config = dict(
    num_hidden_layers=16,
    hidden_size=192,
    num_attention_heads=6,
    num_key_value_heads=2,
    head_dim=64,
    intermediate_size=384,
    vocab_size=8192,
    hidden_act='swiglu',
    norm='rmsnorm',
    norm_place='pre',
    norm_eps=1e-05,
    positions='rope',
    rope_theta=10000.0,
    rope_fraction=1.0,
    qk_norm=False,
    attn_scale=0.125,
    bias='qkv',
    tie_word_embeddings=True,
    parallel_block=False,
    init='normal',
    init_std_qkv=0.0361,
    init_std_o=0.00637,
    init_std_up=0.0361,
    init_std_down=0.00637,
    optimizer='adamw',
    learning_rate=0.00247,
    beta1=0.9,
    beta2=0.95,
    weight_decay=0.11,
    lr_head=0.00915,
    max_grad_norm=2.0,
    warmup_steps=506,
    schedule='wsd',
    decay_fraction=1.0,
    decay_shape='linear',
    final_lr_fraction=0.0,
    batch_tokens=131072,
    max_seq_len=384,
    doc_mask=True,
    train_tokens=482500000,
    max_steps=3682,
    dataset='wikipedia_en',
)
MLP neurons of a small language model. Each row is named by its layer, matrix (gate and up: input weights) and neuron, and shows model dimensions 0-191. Each number is 128 + 32 x the weight over its row's rms, rounded and kept within 0 to 255. Numbers have three digits each. A neuron's up and down rows have the sign that makes its largest values positive.
After each neuron's rows, "fires on" lists the tokens most often at its 100 highest values on Wikipedia text that the model never trained on.

L9.gate222:144179076119159167145110171120097096058164148133092111138081080208114090159192141105136081144127132100087096124122192063138140211107068127144116134079121074127173126067121138123130120157143138084066126136079178131114150124113156120140135092161142102109130153106103190153102134179102120131157068090103170155128099108107115151082228157081146075133103076092075101118089186127150138104168150088114099146141129109175159078120142127134097139094148102156170131199143129149093129084156140131151154172157123102135118096139170110095165158154096096161129100090141148142158141102130097140
L9.up222:112103153109122085179100121123114110204154138112097133143146140142152134116114109125156179153182152154130161115112132119104094125140160135151112179160110151117054078118091117091151110135116170126112117045099073134204136099132102112171115143115174084149124114204135110133186081086117112168130154061056130131114106119123108168087119109106134133153168140161163118142144137173175142141139119181127167093132129108153126122141135147155091127124205135050117137125128183099129221201221178081052134146114104094126161118166150154116110153167157170167093163149131134099120082120126165160
fires on: "h", "th", "B", "-b", "Th", "b"

L13.gate182:126120147122132059127160115176112146147118098099101113145106169122174177192142155127137156111196124112168150123165060126105071182148094129072151071028109091096186084062112117104107141153128178135218111139065160141106133080150139074136107144143112128123096176115122196101130108130106162129138102119071191178137154088175105130071093113087098153132096110126103117082116115072130096155081100151146078165161087122114156101113131070135145153173071074118135096117124134148134171183133115124129116153099153112149070131160088083124146159121166136115147132113081132138143142130137112154
L13.up182:102162085094111104143104203093102156165116087196086146180142166126135127132098126141155199166121128145087069126154182105107121123093066082150160150110113123078074182145139153143155111141127112159141164153109153088168113099049117148090130105102142128097208097143122099101089116121152114121111107136087149154124102072158159085132128094125195176123139067109152108083132093136075155160181143176177183170100154158154165147105170131172110105116160093103133108114128095144119140147106137139116135110114105163093173100116153077105200106122126144114094050138089193113131088128104070094
fires on: ",", " ", " $"

L12.gate191:198107105106129081122099122151123100153162105167049092108097202111068164110217118107121149084145123059172122168176173119109087082188127108126113117119105135155149110108162106134153134110136099163172123112155141150119115103129151145213111161101104183149162093089171194110054092107096127113189100106160145115103110132133165077130154138088102163123152106095149122171129107110113104090158115083131110157122109123121109111163072198086097075081156060078110144084067153114112145123143086148153087148144116094181130140116152176151135134107123112112141114097092177121146110107095088108
L12.up191:068127115120128182173158132096048112097091184166143079104158186156128124085141173089173167074100167104176123151122109155116074079173182087119105110186096096157100164085167103142112149110130144120119171168123190067145157104132148110120060113113123125087116167092163167161134070114157143083136085128137114107051155113093141098138075094135130122095146119156142054182091144134119126128106153124121149126170198182104176170088150122162166082144126145111079116173122088144111141149108100195156143164136151113130161081119167132140140089126145134161129122130158111096110093150114186117
fires on: " and", " or", " to", " ×", " /", ","

L13.gate280:138129155134092120139142163142138132169192147193057129123157171144214118140139134092104147114179165112107115120181137095200175108118133108184195189086214172197153142070190149137147073155145085123105152135180092172109103166103147115129164102158163102168141082170123133136144162162160115087091084144106160129119139141127113172097131133072148160107115136114062130140090129118124095130100160152101177122115177121149130202101124141132127115125059128111087109071159164093121079135156119091169145133104168082099181122111118131100136162098098151101115082114145113132126140073110102130
L13.up280:112144153084191079191134125126182101173087138096131107086101131121122158188176181119110126143211150133136090132113099081125122140116175139140151143123165102137135076078155206124132116138204151130203127121115154110127112147102122125189093088131095144162097105108153134158109171091160192098091122073100163095159121123167156176114121078122106086159161105105089112142057169082097085118113137121146071144147116096196123163062119121117123110123140143076108123121104175149046129139102111110090083124103149111083138106109146143116069179109121144185134147077136171119126080107105143093
fires on: " from", " of", " as", "T", " at", " in"

L13.gate372:113170140164128135072093105155186149183149112186131118132113129115154101165133154080127141131074164117131152105089166183143216115115106098164133125117126139114054136113168116135084104187159106110138134111069097131112172126097138122163104111175104153129130100117153140150148140135117121148131105165060147148095137164125114128143158154177106124119150142141101107137092175119162181107144172190116154132149172102129167133129116091112076127049095189050154147078080106085104176105087132140153244125155085123091152122100134145115102166151095168158096056077088125075117164144094132164
L13.up372:158132102183158097130165170125131118121126102160127126134132066133087137144155138127121183138177165097119130189086060117068139116215138091145133143165113125076192187121123169139092143199151189104167163147143138117114156124116119187174098131096110121122131177096129122090112137162130078094148091134039075113095078157120188151102134175166130128135074089143159191177110188104091066181117155147151140093150142168115070108154114152109096115145107107104141109156155105071141109186124150155101151104121109101126115086092161143090131191144109114170085097099101124124152144097114096152
fires on: " to", " at", " and", "0", " in"

L9.gate3:112086111120083073130078137098107118103133133085130098091138122118080076122129160101156147175079105105123149165147140153152098127152159218063156139107093108149154115086101140164108166102072074142112092113179110183068115133111152140123141130091109171049094135132146084085165127165163141113172078142128128069090112142087144130062114174092111142150147089106166080166109180113166127135058085103143108088159114117051103111081141082144119116128141107097071106146102139115139134169104121135159105126076152058104125082090124115123081163148178091155133095090142163111153115104191142173
L9.up3:151177135082142116148146152122114159161148181159151116113104165203135107085088133068146148106136155136147146084101135109145127130128154109119143090149104167128108162167159095105157094151182140053121113131117174202166101160206124171116158173092149169129135128141107093096123117133050094120100114055140142141193093194130130154120095121119133203123127185156193112123076163116117186111085133127114109154122108141085129139142120093167116094161136141103069094098079114106091112209186136138119174140167170136129109117104154122103083170094143104176113104077135170098120142092097200114
fires on: "19", "97", "est", " based", " Est"

L2.gate199:126087118110110148073121145136094118145135091142111061065126151141206112103142146100123126108124079149075136185199124128144047124203184130163127093094126082089131143158168099139162137091134102106079116081161114150122164156124206064073142114136186169109140147152102120103100145098103093048135120169121156116192085168082176184103141148066087086139120119107143123090147075109129126159151141161114121146148083134104085179158129081100133148154151174134148110138153120072127195145154154152110171074096137141143129098124113148122134102155144061103136130096118109131128089107138178091
L2.up199:133113102129176104114128149127156191156154105145134094102124149097148062152088075092094157211095088169074118082139175118155176083147129127156135144135082098088103126129076136140125114136110154134128109089080063181088169138137138094114083102133119122148136145129146144098117125097109104137084114160141161164136140175050163130149186154169124122129142161127112143103112120173064092120178094129159121159136114106168128159114163114108112174124126180145178100101137075158087112134170114140174146127106178176078069105146086181169165139085057161124084156126093160204121086097204154111
fires on: " \"", "\"", ")\n\n", "\n\n", "="

L13.gate59:154179149117090159095146117132139119189135104136096142192151120110092126087130194125097167189153118147110148112129141101105157073142158171193141163158095107169127099140091168125123084142142150135166170100121165138141122149143087133144163103118133134177128112147135114138157143138204112104097156129110103148096166139117141096113182062119109118153181104149136087129128127156136096127116107112162196142186122165155067139097099168150108119168168092132149090121087137094101131159119230053159151143133111046107047141120125138209060121082092127173168186101179134160113136144119154083
L13.up59:086088146170161153111148136143128146080164163099125082129157136094119132169111113157167113071175144138115110099121122055139145106157093145079088170106177089166127125058156111104156186100160098153134110115188138135140128113174115118123100140131216154130104144192080114123170161118144113103154148058154131125129112083123067187145159126156112134073125124152112170103105194097167160136108160103131215142129109189131117176131162105157071120137167063134168088120122147168143100139204146118090080136090136113110114108147113113150105161180088133174158118157094138105151076090206145116
fires on: " n", "N", "n", "en", "-n"

L2.gate150:124064125136127136169103125100105155203166052096152124110135108135082145106145128140141088112073066201131141136118128100077197135133128096125122118097097133064093105135125092147104131104132131146115140151092173164189099136182130176107129150103084102133166119092151092060067137191095138121167135128101144092081086094117146132156095094137214159201122115125138109099070147110147141150137098065118044109079137177186096138117122138123157095105097103149169097176118137142131107180120144128146134141097171153156097156055155086124147135192126137096152104176148136139108092142155133169
L2.up150:142140106177055158083147134055119090119132115105148142148147124134120093099058196084120145093114178118155116176092092121130124115111094076062096124112128132070118156108128153144111091150152083116107084141153068178098142138158143122126113109126111109146143187086102132185100129123102129069128116162157087115123185106153144147129131135138058151103153136187142081089132164121106212130100146153058110101096131178129142119115152089124141124113197127114159142109118142119114095147178230179122182108131114100159164126072124064096124060196152112146120182177101141131107149142149147123
fires on: ")"

L7.gate21:176190156204162173115171121160111129157106184124136144071129150176114146168118137087112099172162160135083147042071088148149142177168108160109161071102133108115134118096138098145096085129186092169101123159154094105181081125094152106153116088150123131168162091136152123142119125128123141155102128120125170081122144083069205121129109111091050175153148128143067130175100094097131133133140109135196100127046112156160140116084143171131105028098117118132135165101187123138102133178103126129131097125165087154165150166194119144106131154146111126171135154143132106124141139120124182126
L7.up21:130149115162166063082120126138143139099157090099115127121196160133116157125049094220152125107116164145137119118178115177115146128220132131074139154094127134089102109124149169170168144118177154154072144127141128126140156144155110158109097129106188126069127100141094146182141152119128164137121104152190140085146129088088128105091097081077139173124151109070125096099145164106122150121130176120103160117159166102146110108083064095098150095117126132189160170082098151112187146115067106143152116194139126152125127101063124081071132146115153165138182119189134118133112119161194089066
fires on: "en", "k", "s", "ens", "d", "y"

L3.gate39:173146120130104125130172132130146085129172068125112185100153152129185111124163161194151163152198149134095058086142101107136123137087131114164141150142089128125090148140154129207142175180105116164168128094137191095117130121151097120136114159137185081157094112076205122086126116150153080159116127165120082154176104128109127149140125170070112138097164108174114145208147116129119086127101146153124067121098138159117178147185164125099127142101074160100101146123068190141079072192110176104116088091167109150093176097139094157131140126156126051116172129167141171110124145137136118131
L3.up39:131109119160118122118168099129119049100111176087197129107136097197149102130143141141137140112110158128118120124166137174069119138122163157171157134168096088086081143126120113102131103122086172108144125169116090141093110120083086136128035101121119093092138108072107197124140126118121114132173097157164097130123192075124166108148098098101090101157181106142082098143158191137087085127176106079130114144117163078126119099110084115121130091066100193158142157175172101166137120137128132136205129173171118133155121071157185122123162117166163191081121151108125127049147149114170068145
fires on: " and", ","

L2.gate316:109109128164177134123137170128157205139172111148124103095126151143117152148157121109128198111142115114095149110159129112145079106075147134153152097167106108141120126085113129162126121122106200137208156128102098064162112111130151113149120144083100171153146103078166153158109093122146112102184129078117147160188143107115162093129086045118138153149114081148160056185110083157111047151127172155119184188145110113123094078112156102098160150175127067079152156108150107086127120128057187133104116094055174101160105157147105122154125099156108144137107104108163128117113128148072204162
L2.up316:151139138170103148163128157114113173133138130123165056115113096112106099162108168136130139108157161150124137110174127134068059116092144158107130079158111191084124136012200128103120098172173123134148131179128130163130169135180166114079119158169110166115171077116110149102111120103088107114128084173153119175099126143198117181117107164112077079100103111183096113117123109124106114102128124149147117200171132135098149134137138141098115155141131104068093146108145110081107137179112174149068147122132134169117147083165149195133169108157170108153164142064079163045109075152111124152
fires on: " to", " and", ",", " While"

L3.gate225:076127145127143119114119126155136080106204147131124072109082067163122170136102212110039163102114160111126163133165163127152079089123120085080120100117121132177145131067100171141154072130144155094174076143153098135131141131158118083076107135155129120096132102135072140139121169100089123141193099155131108126136127088097127142167155183188056090135104189151126084119144138101129157142106051181161108084152133148075139158137183215155103111171123086150100151110127138106087110095150169102104111115156115148167176130092127164117141135154143145176049126083103138137120163147142139128
L3.up225:126127139110106137140134129191142162049122140072152127117112104131133175122139150131123147154143146093116119143148156143143148245056121144066104159134095133079153130142094120212128139132139140085117133162142139090156163124122068051160117095193153086105099127139111156145093120121110131142124125145044202124121150128099073141137107088198109109128118112134228070144177158094100089178145115092087146133157106137143077157114082108150091113096127193153123121140126145132101165139152104122161103128138117152072112154104098106141115156123057108190117162155132125170097115177193142151
fires on: " that", " because", " the", " when", " |"

L2.gate304:094146132134102077109138135088089105124092130127109091160078071061145173128130134143123124098148183096125145084147067123134046104132126169143157105132092160099141143140115164103136106152154069136197158113189146103131149135170178108115147128131154094157160102126148087164135126066055133149189061089110123059103152119154162170129176143093133110101118126107107072150179149096177072135156127144131063102204158157205124103091155111123137165183182114109149169118112113094070160127125152105131164092073140104104160167147119157115116162135169146147102160095142059138128108130145119082
L2.up304:118188111110159219111154135141117147116092115128160192165143168112161127135081126114186128060093178109072033228149114131157183127162115071143110084108214105086161156134117093156128159158159148149151160158057131124159122131149101165130134122133166101156153112123154101098132156107141126165143088089159164122178126169165147124106148086125142182175133152152150071104168116126123164170134114139139082128104127156116087044171123123076112141156141163120101163148112156060127151118150133106125123124166111134117159140134161083120075132140120134144102166147085130098109163172091097187
fires on: "m", "l", "ol", "n"

L5.gate38:152178144144065170110128087099164124128138144139093173159137172161070114105116110137173204120116119127129108161138152207140118103177102119152114147120121077146075067101127086130092144137169134120127143125139156119107130093086098136165069093161156153130164177185098103151056155151129135138122172148116147137093106159134153108104080170052119125097079142125115156132071072090082175178098122145060125131089142118145158128129102107132107120089170099155128141155146132120083173182222148124098213065148165153101111121158153112113151141147090121125158142085176150112152051116136120087
L5.up38:104195150144101096140090135145150180114102130127179188139166115096100179129132109118101111099152127119114159118131124178186153088077133125137066132143160145092113152026135174131120124129170052081120179107098111127114105098127121150134176115135097128144145115139067086138184114144121187113076110118147094076131129153128119113163179191157134099113145149043154117078136140105106158102119107157117113059094154129047078093163164120113110108120161148107118127103119145156043106100101060151158114134120136184113164166108165115123140110137169094066055152120196105135138148133129136097
fires on: " N", "ann"

L7.gate275:093188159080141135058085137140162133108100184096131177117144134103137193144093180082188148058086150059098172135178107133160118134161130133117122102092117161139083139143143128198140162104171088162148134100159136132128126115141113156140098112137139090111074192053057141172147153117209168140117084150099153075148158127098162152102107108059129104102095076135125084149192209153058147157126108101114160131176147107153182118083137122135136161157109120126125112148167096134136146130119151127141103166127095089106149178128093100100107145104117133110133093200138127135150146103156129172
L7.up275:119147148113121194150150157123140170148139105134148082136126137107167117067136116116206130137095155116150116143103126129100176119177142170089151148153113161097150173123121075122140100147117167163222184108102125140089094142156073105158119128087098123107133122124151123160163177188175158110153148070099117106132091128073217138151068086083173135159140158108147143145159097148173128145161180120164049128110125152132096121105154125181150125077116146098075174104157136140159154177116145120154122087159178129094149173202090089171143115146113128164112130075098089133131108069160207163
fires on: "l", "n", "qu", "-l"

L5.gate217:159116109126166180146158132126073103152139141139102147145116120146145120095110183100152151104179125172155108109154163174129118113115117147118153115100186167091114151132139153114174173143144149160140117109205127128093140124133137171082062106110173163136075110131148127048132131120199135116133115175132137073189141080158161115130063130147138046098068137190114173177093093171133103166168171044137175113156193178171151131089074142133175117088143087089122097137117131110118105159144087154188158107129096122105129081180124142179132143146165121157157079113177111124151093090106090120
L5.up217:107133107112145143108108118086158126065090098162153173153086071143131100102070146155195142119137135147167121146122072130097144096105140128091168144161094102138109076151053103189200140133149117103129152128104116158125143152118108112111086168104128090097136168090097153107147089114106158137131138134081129087117110196189156167185138152115146149095150139186152092120073163079095086160112025179128130131167124132125100151112090182149093152125133097116128105122156116162182113161153057147147087159097142153093134148176129134063179107157110089136152133189089133174098215108119124142
fires on: " been", "eld", "ch", "ief"

L7.gate49:083121122122092097121137145154173114064145154104124154185121154094137173151101106216191091162140140110114089077185137182129175106139094094125143084137118054157135127131141167112088160127129140145139211097126148103180104084154087128116064129133142111125126182061168078121147144189129136117064164123116108159129168143201119149138108149042138132157144155170145153107116152128105121113099122155139151162167125156178167152151107093117148131119165121070127108120118185152202163141083100159096140098127081160110108093146092077087128135087119099150149167131117120105188140131163131201
L7.up49:128111129120146087140125112138059135139146072082127113063184129075162105115088122185090107125102123218118083109099169166120124088175195133072100063139119080101128155104134124157167146112095167086165100122164132096126121131135132134083126053132124079139123104088132162138110107110119146198137133154166115151165184119130188130116097129133076185158153097159149159107173106112160161115105148118149095105109105137147155121177124187119100163150179145180100112080100139154153136155139136106196105106179103184145142176141067133192083136087131095083162147084126104070111154141128169163
fires on: "en", "el", "in", "ard", "hn"

L13.gate360:112162065155075097140101152151185100135065161157128142064152154146132153139089185062126144107143136149141120128124169152181103206120129130096147116084112146089145106162151133142098117102154147111184123115132111070143203132134109080104140142146076184140093142109100130157138171131166168117144097114099145173168132167194186128057102137122117088167129087154087109103129107103124111131158138098086134162203136080158146103106109089158227110142137155119140123060098062071101137111141057163139128156078106142129124130117110147115109131105156158122090119097119166112150101084122086055
L13.up360:086103124054070123122113114139111157080145088152112105142117168151151109142091162157114190101159153157114124119073188114122105098113063178128078094150093169113120198112158149140085134166093131120112125138123142156131130126113113118061117126135135148107182177119160210091114067109072080091166115179155090146141089059119072124088131140145077179100113119126139127098153172130138197079093138116215181158097098137143178195135158126129092121137053099068174091113102137142159130133154167117076119193172124143153111121128134132072146154139168100111159114133113139128130135129139127127
fires on: ",", " of", ".", " |"

L5.gate30:166180082145099173107131091184091164111144109163089098183138175135132135098109091086113181126152156113099068105134146131122141105131142127104130147148116152094152118120118120093134138114197096088176095102125060104130119124147159133150143120199105108103166185112127099191175119155088114086149093154124129072105102122141139130128135077087100150084155098109164157157158166121135153060128093108222156089167135116117122125172158132135136119158187102166153119069113141070093196130109090171167149114106146147162110072169111090073119135124127143214123148127146077123103160035126121080
L5.up30:134137078130112118185148105147108121132137096105160175109119201168181139139058138139053148171099108186135105112103123154116103167109172162096114106103128124146140150183108142171094117143129146124134097125078117134131079116173128104112144128193134083119131197130122097089136121160134145179162149172157151133149132081105112086123120124107191154126191160124049088084131148182094157162175126116192153122082104170167144093114115118116107133101115162119159093157140121086195174105145125078129215125127089163084092151116155082110112157189121097101094136135196136171149164092189085115
fires on: "R", "C", "B", "A", "S", "M"

L12.gate245:138163116127070095118106205145093134157092121104145136131108197105157176103094172166108228118163141146156156100100118093088141184129172140108126070175118089119094127152176110105093123185152078108206108190119127102149148127113175143131130123128136160188082132178091179143147144137116146146162137131137136103120140162113164162161093146103128135072158148147124154128124160175141073132117152134164139146114173086174147151169173131081094103145178118057148098181143170078109144119075124178164118150108125111137099147184082114069151087151199141101101150142070149122141088120118167151
L12.up245:092177126153095112138194171110086119095122142171143161148115073122092092099129077152174160181150130123138095113140119101144095144060111114176060126153138149140085130091131104135121125139122135104146148148063082159111165070092172091106150138171064164156109142089163114150137088133132108131162079127131161144104140078154131091066122107116145176095184061157140093076119125153132147085122098092160116085116194128152110191160116143179103126113167132114149129135087135176149128169120145110092117055136094159151161156173134115147099043159146140176156108090120115121069125126024115157
fires on: ",", " m", "ay", " yards"

L2.gate195:093115136162096122124176176114125079134182096114087192141169089148132131152150112070136111091157163125113107150124184104123158126162203137058145092147093087114125136074180149146096122192181087036085092177131092092089134112122118081093163102175183120137156155100100163118079131111085121140119153183114139130141110074141170174106149133095108123108143201115174150108116136117127182106118141145144129179113131106117130134141088091118056100134148143146059142154075153109102168138118134115142139154165073169184171093150115133193125158152140133131125113138126115088158196142108184079
L2.up195:121168135173090118102150107136122055180118121151098144111140142138088144165141091112111084105172127079140100146120121164122149109186151175097148152121089132170112129162134078156120143106138094121171112080120095061098108090179136082126118101190151084189160158102167140141105127137133135136092143120110116150160088133068104104090131081073142127149115062115161196127127158141092190111108101127115139165126145114103071069161128109122145120123163102083148134180154139154164237102080129098156179170109141133199178122142141176155102108116154059180081145161097129156119193145102088097
fires on: "en", "h", "a", "ho", " the"

L5.gate110:115178106114115146170072157073129114130155132147099123083149094156168133116176119183081153104098059229093110152126183070100093111094107138130155108177105113112111106154115136128210091103096084113121158153126138116118157143153105133143079078110119080144098103137143088151120129087161082143137048106107147085149134110131145135110106108169169133144145123132088130178051098095113142162091139143151099172162159118145165125151100081096171128145171131154112088103125100148101099113127144106154130107128085158191170147109138129172126183187138134168132128073197166034111123071124182124
L5.up110:146117084121103115100163145189130157196126117129089151104144184162075089130131173113087151130077173189164175172116124085125188110135069141107170181141079115121096126154134178105118126154125150143121169093114134134205143106169113089117069090125144089130151172078154115169097163177077143110152198188107163130102181144072104134112113184118134081148044112141142176158090105131153125180103128114098149083143154130126115088104170119114182147142120081119159108122140137064133143125144134192155136114067113156125115126120132086091152163153145162114097189081122135137126075128144171160
fires on: ")"

L13.gate335:134183077115137103153122141117126131082146146130138076112113157155170123158116138121159147139124080114182087118178145164153130179149081143104127104056104107109134147078139144121162088109138192148170083141137120147183132133108196126115135166119048105142117106115114117160073095158174091149141152183093137108157112118134099168086122106118124090134104150118098076188151129136162092116168164103085186163149107052133093099063170112124170224186126099076154082105127106076121175131088119115155155135107135128210074147095153089160112093156133165173176107103109142125167121131178115112
L13.up335:106157127179157127151126146116126111142142128135159151138112118161125097130103156136094158173179088131162160147125130094143110125123127103143134127170112109152104169153110135104129133126090114177154173156181144102111159191119075173138158220089182103147092188111100065121102112147129155133159167149105102108134168174091138116103054152157171133110078110121122091109133024138104116128113182113177128173116126115177170070074156090158115107175189146107158118120129085136154176189106143112097146089047143139166083141103107108101063119085060163128092128071104129148118118088151157063
fires on: ",", " \"", ":"

L13.gate179:140126108113163073129066108128117135119126113127039148210131120104123144092153089194146147083157095119178123181134154119069080134146157094083152099055146072119137111130124147104134154089161102090204080088078167105168104141098172093054136155144084120133125220148161168167180048128104138114114176113117143127149140126183136121118156166093124128100118066165119098152121092137122087132076123124144100132148150103083144136102154152143127174161156093104133081112111093113118162139119119163105076120128178118140106088175121074083143166150136136154151172109084089084139105123125157096
L13.up179:134098107108144156105165124161131134160163168145156168122114159095150188084093135070075134168109169141134165106072215132118108133132122106168066143138126182100118147200127114126127106132122139116149187161168120135128131119131066125090113126116126092112101129155107123146110129137171157096108100081150176149116144184126143095106084077127211151167148188070161213141141076110065133134093132135114125103113133164102161166158143128131085123099094146072157076153183094082107129147064134141145106183125159167120059102158104170136184123165136138116175127204097168132124094152101168101
fires on: ",", ".", " or", " and"

L3.gate162:147131158130154116118119111186104143104118094171119158160120070123126147105118144130130099138153148099100157087147123203076118127113187149143150165092106154132135132094170126068132132131211153103160087125144077078111105046159061190162123181164158060109188029115123138163124114192123107094176118116115190133033151119157129142125174105055120123070139140099122122128139140120131128160153122135155144071096112125148131189128095106108140103120194152151157138103169095129182119133157135177131108121099109105119091095178162085099144166139129164112140125163180114089125096124133078136
L3.up162:116110130126147172083052143152162109111160147088183171140122112142070145088170117106142080132068158085193113122054111115093134095127152152138143104119196137196152090136141123184111126170194148111139070110069065153097125171166117164149145153118125155074193080138111111150158115104116094145089075137124122147118130122133117113139151127090155102107123147109092149103139108141144117202091166163095148087126118097128171093109118119187112118148162106070135103123088130091170132211155093165081174076129110164140186137118162143081136163122169157169131129102115052112148128116151179117
fires on: "M", "b", " sp", "-B", "ath", "B"

L2.gate38:130147097116139124096075095125127132121112164108116086150108133152121114150145166124108176173129156180133139106161091126139105155151093131157139130052157147178129115115142160129136157188163148123147164099109181139152091145191157161188075120147096100084139150140130106134055161158116147146090078114142210135119153143113130194117112145117144067126113109121100124139086114119132125153159177102093081155098110087081072130081148192094124098047087158108125093096137091104075178135067188157191120149089105099102151122141192123094132146119130171128114070104114103126206041124107170151
L2.up38:149134103096130145117136101125130107144117142135144086108169177087058124181212114179085126134095073191123095108173106144138138131127102115150146123104176166183101085122147150145104184104080095143175174100141184104145066125097168157131149102168111134110197143095206156103096119164094158140135119140122133148118111095136083138112098100123095098188067101099125091113145137187147159107180093114121156147094088088119124122082140151069122137142119131132113059050152122152116136088100155137180138103080154085091185136156171106134054124122127146130120085162086129179152085143075100155
fires on: "ast", "ro", "ax", "ower", "ond"

L6.gate178:122146129137142104093097122105141136104115139111117133131113125087115143108114120079143117062155160098168169097185101149152089125173137151054089122155186122099039111099117131161112102155170113135143099112103133090132108139170075156134097140140163169158115137161115135177119129161165149165138185103116156140118145210133220149171091111128160144162091145180177162150110109086071100112094131108055141133085099141081182108106147192133170161115070076153134132085110096149105139184141079127185135107126168142131042173146094050130178162090131141126131114172131134131163161129118135166
L6.up178:165101170091211149103116157167136099156124167166102176154105106126117156132103168191139136158103057143093143123158138080109165096127126122134106200038138104153116179118154122117184141100169070140141106107065199143105114162174133119147172094100050137156129098141104070119108115107148159162093182136136099069151116112156121148155150117064126104087136078077087142106138118160129112093105136128106123197147136121088104107162137135099155096133082135171138094115119176133082137174111149172124149194115089169092137134151153099183123087100146126078120093081090132096118127094071108118
fires on: " N"

L3.gate106:154103139067126103107112153122100155153107128139155095128144196147155152098110109147145121181068182118115071100168060137135141127078165121155134087158139136118101143167153153142157146143100153110126132126093104147140114147121159086141113125117181153161155109172092118103103221124125163076162191099161154133136110135104098119144033181182114114189177129108187145154127119070163151173113118120160074140107118173137079122178194150102083116062144186127118149141071131050128108092089170121180106144162106146166148151135126136069137176152126115089171173103137152088140129080140136096
L3.up106:143152158106078184091147169146136188098139164120136069107151163143116117137118155114114076117103135189107187102162062136163124158129082087081100112149106151069172163136116162124124125103109115146067148146141114157067129119103123072140147103146158127138155097178134090180149137105071121146168144132095177084165147131123101135186142146089158069127091184194119123167134088105175104140138053168195088161117085096162170132131162085081101151097144192167125120105111135084188118124171157127142089118151120166160179145126085130103145089132114094085163169140064165179131130122112138115
fires on: "\n\n", ")\n\n"

L2.gate103:159134174112179125179124215164155105137132153075146109116120147101138170080164117098135169194091105088156137192127183106135170154151067131128136141141130147127140136082092126114169112163150175133089107171053095130105129109171102078088154096094083071102149164118144104152124141196081104100125125150132139149122185089107152143102153149137090107139113126148133125108112127115130150158141094126103095162110119097110124124197126150094113095060126070099092143147178132133148106211170130145083114100073120164089107171160189107196169142134122235093126125145146132077118128096133166141
L2.up103:098078110124111110144125183090160111079140173058150074099062154133081133143162117184142183129110107124143103110098132074163113124110071117145102140063071099111151142109119224087122127137145178073074077172148067086157104080114147114098185135113104109107132157091155123106143153207170122097149126094139142137159180141105144153132144157140148131149107137106082097138096123120127092152160101089089105184155089099093083092094131108125078124102096107137109136152157147120127128144174142185043109114089160104115105133092067135130156180096142176085170096131084131113145148140119185140
fires on: ".", ").", "\".", " ===\n", ".\"", ","

L7.gate217:168091106136135161061114128084130159172100101193092111161153155126142178100146121164101122119103097130188161187077155125104128115126119144173134071074150077170142121133193080123072175110189101105166131151134148136070146192173135168153152087108119156126096150157105107139128113109201159082141130110098080133161137143158120120120111137132094163106161105101125118134108196165146169128077174150140190100185137046101097097102119125162128093172170098111143129085174203120085140163181100098114102114108175136187085152079132119115148153088082130145114140117138120138134100110122072108
L7.up217:135110132088073138124074163179103135065107164137152073092079072103135121138114137184146162074113120130148122116127146134108114159207103181097150111181156123153157105138150204135092107093137192144097102118084173140153143094147115113093154174101154132081111140143079121161135113090153157166120127185156080161101133139151186142163191106087157126097111164146125129132194152137099082120145101162158187113162130208122094140123130166161133147111088045109108122122097071128103102129136117089155229155092092163094151169138118187107100158134091144185099113133118126125143140095154142138
fires on: "N", " N", " n", " Ch"

L13.gate337:162145119110117132087107131149129164139123160149117095126082179099164146126111118096167168053170104132102097174111147153172156158113084108113147123157208100131115130110105116147160118074119074148151122169134152130084096145125178119140157162106120104106156152078117186157062117123146146185062135140156201120097138129104051070070086138122164143152109154119127106121135106124160159086133154131123139072084132160032112095131083175115137091164121138088134194085144087107075106105118055077144078083126096103182109122182127098175096157131152105158149115105098130121194132147139169104
L13.up337:100224108138114123131161121115105146114138178087153153114186083157180144112119136099153144128126077105134137125135100197148123135137075085098103087115063098113097186142150145143133147102120089170180160194061175107147141150148093164129094082159104103131127130127149195129126104113131083159109187110118152085160173127054078133122129195110175092189152118088144118182144103103108120185096172147089101088123116130108121113131078145056195154143095093162077135104101117136134100088102122160126141105102142134101113132150070159117129154121146085053130103110113161153169161176133170103
fires on: ".", ",", " and", ";", ".\n\n"